config = dict(
    num_hidden_layers=19,
    hidden_size=256,
    num_attention_heads=4,
    num_key_value_heads=4,
    head_dim=64,
    intermediate_size=704,
    vocab_size=8192,
    hidden_act='geglu',
    norm='rmsnorm',
    norm_place='peri',
    norm_eps=1e-06,
    positions='rope',
    rope_theta=11400.0,
    rope_fraction=1.0,
    qk_norm=False,
    attn_scale=0.125,
    bias='qkv',
    tie_word_embeddings=True,
    parallel_block=False,
    extras=['capped logits'],
    init='normal',
    init_std_qkv=0.0312,
    init_std_o=0.00506,
    init_std_up=0.0312,
    init_std_down=0.00506,
    init_out_by_depth=True,
    optimizer='adamw',
    learning_rate=0.00138,
    beta1=0.9,
    beta2=0.95,
    weight_decay=0.0,
    lr_head=0.006,
    warmup_steps=334,
    schedule='wsd',
    decay_fraction=0.712,
    decay_shape='linear',
    final_lr_fraction=0.0,
    batch_tokens=[32768, 65536, 131072],
    max_seq_len=512,
    doc_mask=True,
    train_tokens=755800000,
    max_steps=11378,
    dataset='wikipedia_en',
)
MLP neurons of a small language model. Each row is named by its layer, matrix (down: output weights) and neuron, and shows model dimensions 16-207. Each number is 500 + 50 x the weight over its row's rms, rounded and kept within 0 to 999. Numbers have three digits each. A neuron's up and down rows have the sign that makes its largest values positive.
After each neuron's rows, "raises" lists the tokens whose logits its output raises most directly, leaving later layers aside.

L11.down45:433494488492516470531563492519522460459512578567477569521590487610443449430509457595427510486505523527502466474474470571476431495429624465517423484554459492443507421540455521404533549504433451512550484571564517511424439489450494503575500417515494442539512566449504466572438465468551517503451585494486441518491537449548484460528479481527525549606533541580549460581517542491501416360470510458547593522543532494456496428407436542599459422485491492483520510524534487505492506493490586543489480496451456531352518505531511544505512516454420487490509469387443472443569518525493521399
raises: " and", " &", " or", "rate", " Route"

L2.down535:474456527469419534551534476468395491486512578433489451519513449605549467471498400477579468523427550451527442548505495490534560476519501548485567515462544505562485495548412494565584324499487457498439534510559516596541494568467499557465547497526446511536498488423474574517413505454513448525541433410472455474570565398498460539525625544462502558491482488601435548476549493432549526541544521484540507487481530543407526592496430533449484504491497429431495500487472542512477456509610501425437433486536481508366498546482449471498489558439556505482469495490493529490547481508487497465
raises: " Mumbai", " Sri", " Pakistan", " Bengal", " Uttar"

L13.down24:567553325512429439488472599485488538505481549548507562486604463482473493575405528497492448468527527461558527480515592594399501448536607539551437429519489572511530590486378507487488447512449431495533560509482517554547547564505480556472419472534538568454556475569534497431431463449506458547532628469487582520451491515554537557510419605538484556520451542514440460483526516449495581485550460468510483450504509532385429535506456498562465505567511476468496521491525437512409543430486526527428474455434584577439496523553450439584375519516505465599463536506480495460484509462530557427
raises: " she", " he", " they", " it", " you"

L12.down231:559471510541613489560593448451496504447524543561478511482488514471469441548566533561482488408512508490453531479537529528525411482515556576518519388474462408496516441567578493529524546479560583518433627505484440473507409433405452504535529536487510512494473602453555591443461600497369456527536521521533505522480461573506584465544512490534456484543426502475560516471531474465480354492507478436593502501429526542453483439461488552529521516536485493577553421523442553574425398457469459496536454511521428470419466486416446564499564535507595462540471426487487500447507501502500487488
raises: " its", " their", " the", " a", " another"

L11.down317:468502579605500471534443566476510574391517467471496474499448545569470520487518465538442522483452434615396532494449462488491437537504404518465505423425623516545497553483477496503389505489457502457556538473589520562511503448497485502554523501535474378458560523557488492578548560588458497538565419525368514467550499483429471513428464467556458515526452492503466434405441503458498497501498479508457568533559472501506474528544537540409442468505565514523487519472565537478536470496463585454458524530535498584568471570548493545447557531609552500475477471510453417380415497469511442517
raises: "ency", "ent", "ious", "ence", "acy"

L12.down336:560503505423466499515420533595516426456512469535483573493568576595519456558537533511516489556553528527455455521422521466463427517517501543585378465475493544531486434488538426485518438487470493434523519479598473514564549420538443453446471505494526447515481558492525499495480468511557463495586613494494572492432568596575526483596500488515569518521528580511412536535483486501414530351485447477562518543428536457472532381507584525520488493469488511450523425408583460506502515441477580559513513465434456569465472538523567488557603443503553490462500524432527532535507503540548450468
raises: " |", " Pts", " and", "|", " &"

L16.down541:560485568525487579493557558472450560489494489428487421507521545448449512523507520548532513618616545579450526419511633509473538435475460506480528611504492475479485369508497491461374466450538567450520511532575406551546404458466541548521466544587433579548570559540561480561420538464484510465576450531474512451498525446533353539542519559505562439556414441491578520421408548441444496486536527388483437454499472554584488514509439443532487429429528580568511498446470460514473505521495492580403499482437443507524539516482520499477419515512481502609487456498542529542479479524498474562
raises: "ised", "ized", "istic", "ious", "ization"

L16.down262:499507554493567460459430509509507503540458488483535432468524458547502383437545459528505516473458515506447466489500537473522509459453509526613463467525486541496541557479588556492529385518518398552450477600490560538523538527478474520461371578505585519454417468483479475452563541674535560673476500520476497491458473437515561367565421503499476574515493535491529541517471351568503561553490450342439445463487487546591570477462478480532429546540475495434508501432421471485492514543520463451571519455480468516509532391540518568571466515473617521477462463508500547507510507542502500504
raises: "0", "9", "8", "6", "7"

L13.down673:607499531588491431427469521493460511464547513540466567452500619590453527512435435555494471498483469505525558514584507532419413461548525499539496438511529543603509573490527604491488513567571513411499454522503491563531497551475471570448469532443525549505442493528508540469433546444421435587424495532494541568510558473481578522454422544558460540526509527534415466453494528469466563483562521403583527520503487562479560538515527430525456405514590493479490505556446449391433474509490495398553555559463464471446608429513511471473372549496508546517487551457518495505523498541416541504
raises: " that", " they", " he", " it", " there"

L13.down173:496491405440452549433542457536567491474527549533511459499488586521461425592551440576410482508484558530481542437475490509521496456537573551556435419437490492568505414509596563523483531505488481516494514486525471593554471456437365522501402484512428531444422537483414646533492465451426582513410518551519565571450461555475585570490510481525426515481527529505471454468610530422463492476497571395478498445441449491450507474525492574606473587504560544490539464506492565518514478538520474494530518433518534522461533467542479515485510449523533537567583508455419479530509398540508504491
raises: " their", " its", " him", "spire", " them"

L16.down219:607523497507541523417441518544620485368576574501557482491546413598489494492530537468506554514493478443478484490544502381479446492498461588561428518506555485474527522488529574525542456436538428504432563547492563476436567486480538463457457469540490473480455370458537473519483549603559525536485417493548498512555510471533491389492453481493506552505566508499521556554435496498440535376554526506528564429536529414502554553531509502567518564481509524400418472496490545468494508513446481440490625456485397544440458405490591448476468551523484505485494552533445552470466575496484467535
raises: "4", "5", "6", "7", "8"

L15.down450:496419477528480491490525435544398548455510495608498449476469562499509507433527514463511628425466450523451476505462483443579555462486539460560547564454510518518557530523455521518455476522428489523496489547444577486481357518488395581439498586431534472512516522544449568575317596474516384500424485543550406452497497453431446505450420490545519488541497536473458454417448377513426477442473477357436515541503428566483461484555548413453506482423495499599484476487516585553550571478401534466520568518446429509483496537469560517524462532493499536565535391507517478539579530492531501487
raises: ".", ".\"", "\".", " France", " Ger"

L12.down673:465521441544518515438502550523524479544539453496470462487464475526510532523443519466539476525443553519487555428601526432434601563448441481495538499644426502461459556579498576485511458503489485444528486495549428461360491501539480509604526567472432461587508454566483532501520435411583428524480514558467486517493481495584427513594451556489433530473528558385570527431403508493491612501558534547500503490472443554500341441446484468494377519512462553509499474464487469471549527485448557486493414504457460506574513495451566518505438482437498454548394589456528466550452515478511475433
raises: "|---|---|", "|---|---|---|", "s", "|---|", " players"

L14.down181:423504454506542549505545490467440379489591457485538443559494508521452479497524466540492521464398466534552497428529414515495412493518519522537467496532518517554475538395505474531461629464391484537552551547516550439454419450450501463491454510445438559476515490456559501448577479510544580614577505488511587544489560467527531531565424542526496384416568580471440492469499466512529505381436560500471472453492430531447502534487475528425486487557567500463493544486534396525590484423502478511563522465423469493574377530485411504454493527531433516488530561457620439544533446556485523520
raises: "?\"", " your", ".\"", "\".", "”"

L16.down646:448417562542480493403476490551503431522531531463506502493497501568558386426615519497468489464489572555546489448528518503554526427492551527465407474550521530486596510485541492485524491504544326594455492568556542515492521483480483495533412520504540508461472548466533494474462528725540490587524618607522583487472540383543502452576450486504506510461536563440496512514446385520481544491457551364439505470520477522467555500426494489564417529517437507415499491435465542464479465504494502461565545431458449594491457490462504485622441516469491527470520461501513522543560467546578527585
raises: "6", "2", "0", "8", "7"

L15.down191:492503485537560478463500460396410424527510567402389428536473464518466498559531483489556463454412523467520516571510543509546556505524495595531614598398478517528431480481496522528533355525427487479469511490472561444492488493470510468481548455556406476573518518449410564545499470504506505522574426470492492513527509444457459483518578565482562525469508463522463551520509471428499504521486480511433472471520488478437572471460458478463505539511462419485540488486451604545486526535624446467452523472501476503531519500479425473491512539502509526492543509497491510453590548503449453430
raises: " Pakistan", "Azerbaijan", " Sri", " Kha", " Abdul"

L12.down415:482482400508470487488519592452503531491429517581496548370566484450515448525434431625498415539511514516498485512493544571426471491536622542552434495525457554563480511443382492510457510493491449486529491528473559532552527517459507566533503537483463501507546487528624504515500534510501445600511571495409560508444576532523557562526466573597473558497445481525432432483539548420529517529500490394518505492420544553473454522493486475518373546627504497563481516503521445434406517500388522489507603514505478578436510487476470411597434540504584514601467467460522524496509514443575588432
raises: " it", " they", " she", " he", " there"

L12.down87:475549562487497459499483505484581425481512546526530480489471520546499425483483496512506502370504405522472493529420436450490638520480570525472510520442539437511378423486545466478748542385474489529504570521501557445527485401450462540558403495462527546561522516430432515482496510525522531459628502560488421488543501535471538515557498406525444490454471565528479454488456514518510512424449475569529450494387453427463342501488564458541569463606528406531558531516516477530528450516429529556572606457431486495542440472441459536428531555447491482506452494492543513505521504449446458610
raises: ".\"", "\".", "\")", ").", "]}"

L15.down670:591492482559498508513514488486517551443524534537471428399518529526547482583580447505548522587487478545481497547580426460467470448476446463467543502488470512532510545514533478518561633493562509548504481406428409480494525569506568357525472559500520508500474478511556517441464452463456472477443596529469478544508452499535473597511474500432509554486495509631513533453539562510471531512514476295494546536549622451510518522525449540490417455461417450430541546502471535464570394508475487611521541515421518563569409478480442515552508533454519526448497528415465536516451539552413528475
raises: "ly", "lies", "les", " way", " Conservative"

L16.down63:485385455534515449511472526505547471486493524523485514433578498503583426442523457530474495452465578609502479459398508428580557477484543524570501437541501476535529504492544620515460499586452422598464595582475526501514497611480428558475421503503474427489402538546550554546549475647473529500482484466519494487478528423548505418568506569441558465509533447493518551491467413548484554479445480432528448513505437526584600413456548502529428422524489459397506524495459485441584519562529462419545499485451470508480410414557528559616497504565529543455553486489518529524448494601597556527
raises: "6", "%", "9", "8", "7"

L13.down290:529538421451568510538557494485480503496521576529482478398522509492579528626494463591442548500512546567415564514463408448494489417545490511520444486470526475461548502570521499526482505445458513450524490591499598528483462456518454561465393449513631515505443468467482595504472542501378548493539477564624471491515527469542430520467494439433443553484485522476556487434573492398512519482496576366430490519403494578402496484564542482551509532524544478427547453512437462510483493487474565504429519428589488519528471494510483529480450478608471636567528477534374496490548442566507581444
raises: " their", " him", " them", " the", " themselves"

L16.down698:537507536499479545438534461441510508540441417542513535408525528468493504568594437472444555498457456479481489466473552488604571443445556501471508477402442475536454531435481433563524435536443475487519451423530494290561479430530473504516498516498505426478492477568503509556431572500522472496581535543461410515505480492417486489525462403522528486540552533497420526489479476434491352427523485460441426507580423553507447529471510445462538556414491531595466471534422551592543457546447628479430551453578514548579457479515552419513536549488449578548475484570528476521483450474426488482
raises: ".", ".\"", " them", "mate", " death"

L14.down24:498509458403456589414480509560497532555406482521420566428482517535489544456390523442513506503529402534402406428498511518432480477446511390535463522561570542531438541496551586535561440480495428506485462554562481489445508582420480480491446571494559510469474513513535547483480555474381445526441553546479489500487552410461439515622485414563462489479551516455447511510443467549481564482522435474491521573504468442491405476533508507546470568506509477423534493508646528487570519467485421419562591425562482554471441381510516445508503594514499465474434496468436587526491485508551572411
raises: "7", ",", "5", "9", "6"

L14.down82:580442560448494486426583434491440464507425520567452500414545520470529503527504438435513567548487525505456404473507467505484562416484556420577554546418481532505501512368520508533426488582493476499509458477574541333559497431539519462426438540468466496354510503492476537486505556475606503543519496463432489493473485513474457519542536365510491489480524532423464536470498450559452405572507424432473476510511446514475533585522543523484510428456520451608475537554528474457515452542384594469563561563483452500597434511523565532507465544460497562555534475515616516567492521477405436528
raises: ".\"", ".", "\".", ").", "]}"

L16.down161:525502512509537441414483477477503496539505488414422506529534495506517457455540522524491560458465491512496392485495474515551453542540527535528437476522535480518526538540492546505506469513549279622482497559579536528519616470525435439483366556479513478541498447526504441476533528606602587635499489500484495528448584470500461389536500472534508555497530560536441514521434478477524507556526495228552485376492525502470538472423605509485469507521460493477489476457472466495551486473486535509580506466433455515466482514454506505509429519498573502499470563562497482506506463542596499490
raises: "0", "8", "6", "1", "7"

L9.down187:501538471556458512418478511500536503504523541505465470509456492528444466531486552595504451497490482488590499503526455471411526563511505474471522516430525411468509479506360558552493533407558549536566509536519528566475427542456456431508422576487455428535566515453584428464534499514483536456625537579576515493592502459410473599501538470457526558506445498559502530599529451608535579522563480489538475513564520532530428520604524451350595534510498604533522481419536508429449545534497536442556484443579544565474476469473516500585540520555421554407611448645493438419505486446491453446
raises: "tors", "ion", "ed", "tor", "e"

L14.down387:464396480480529439485534430480483448510528506499439445582489485571487452468418457429547462515547575539502472416552487477438479499490513426402515578446503529473524469559515470469499487528555536557439531485629460502398480477387487527502530567510469541437527501520594529507498393436540624539529506443534575466451533483551442523527548543475460554513523382596525519494515550565442471570503560523517468486503428533460474448473544552558460413446452523453494526447555470445682564505408442502530610516428523446479488472470496410439534561496486529455457463533501461447461478503525524505
raises: "ization", "ized", "ise", "ize", "izing"

L9.down702:476633523517443526471507561497474520531554430449486500456448448453542545595453516511591509412466486556484442554557559581538513485485561608571517597536502469544554547415429435449597445564502471532511478470486466499531414567465470484586525490397484441540527513522553504436508462607498507504518539554559502526629431413490485516513521523528492542553395531487520447476525498467530569468525473421594504451507466559483547446450650449515509407492497382440536522486453427513452432399576517497588571473526497567523507440567460547539503465493472522563551419592462425550621482498593523481
raises: "teen", "ty", "ties", "th", "ts"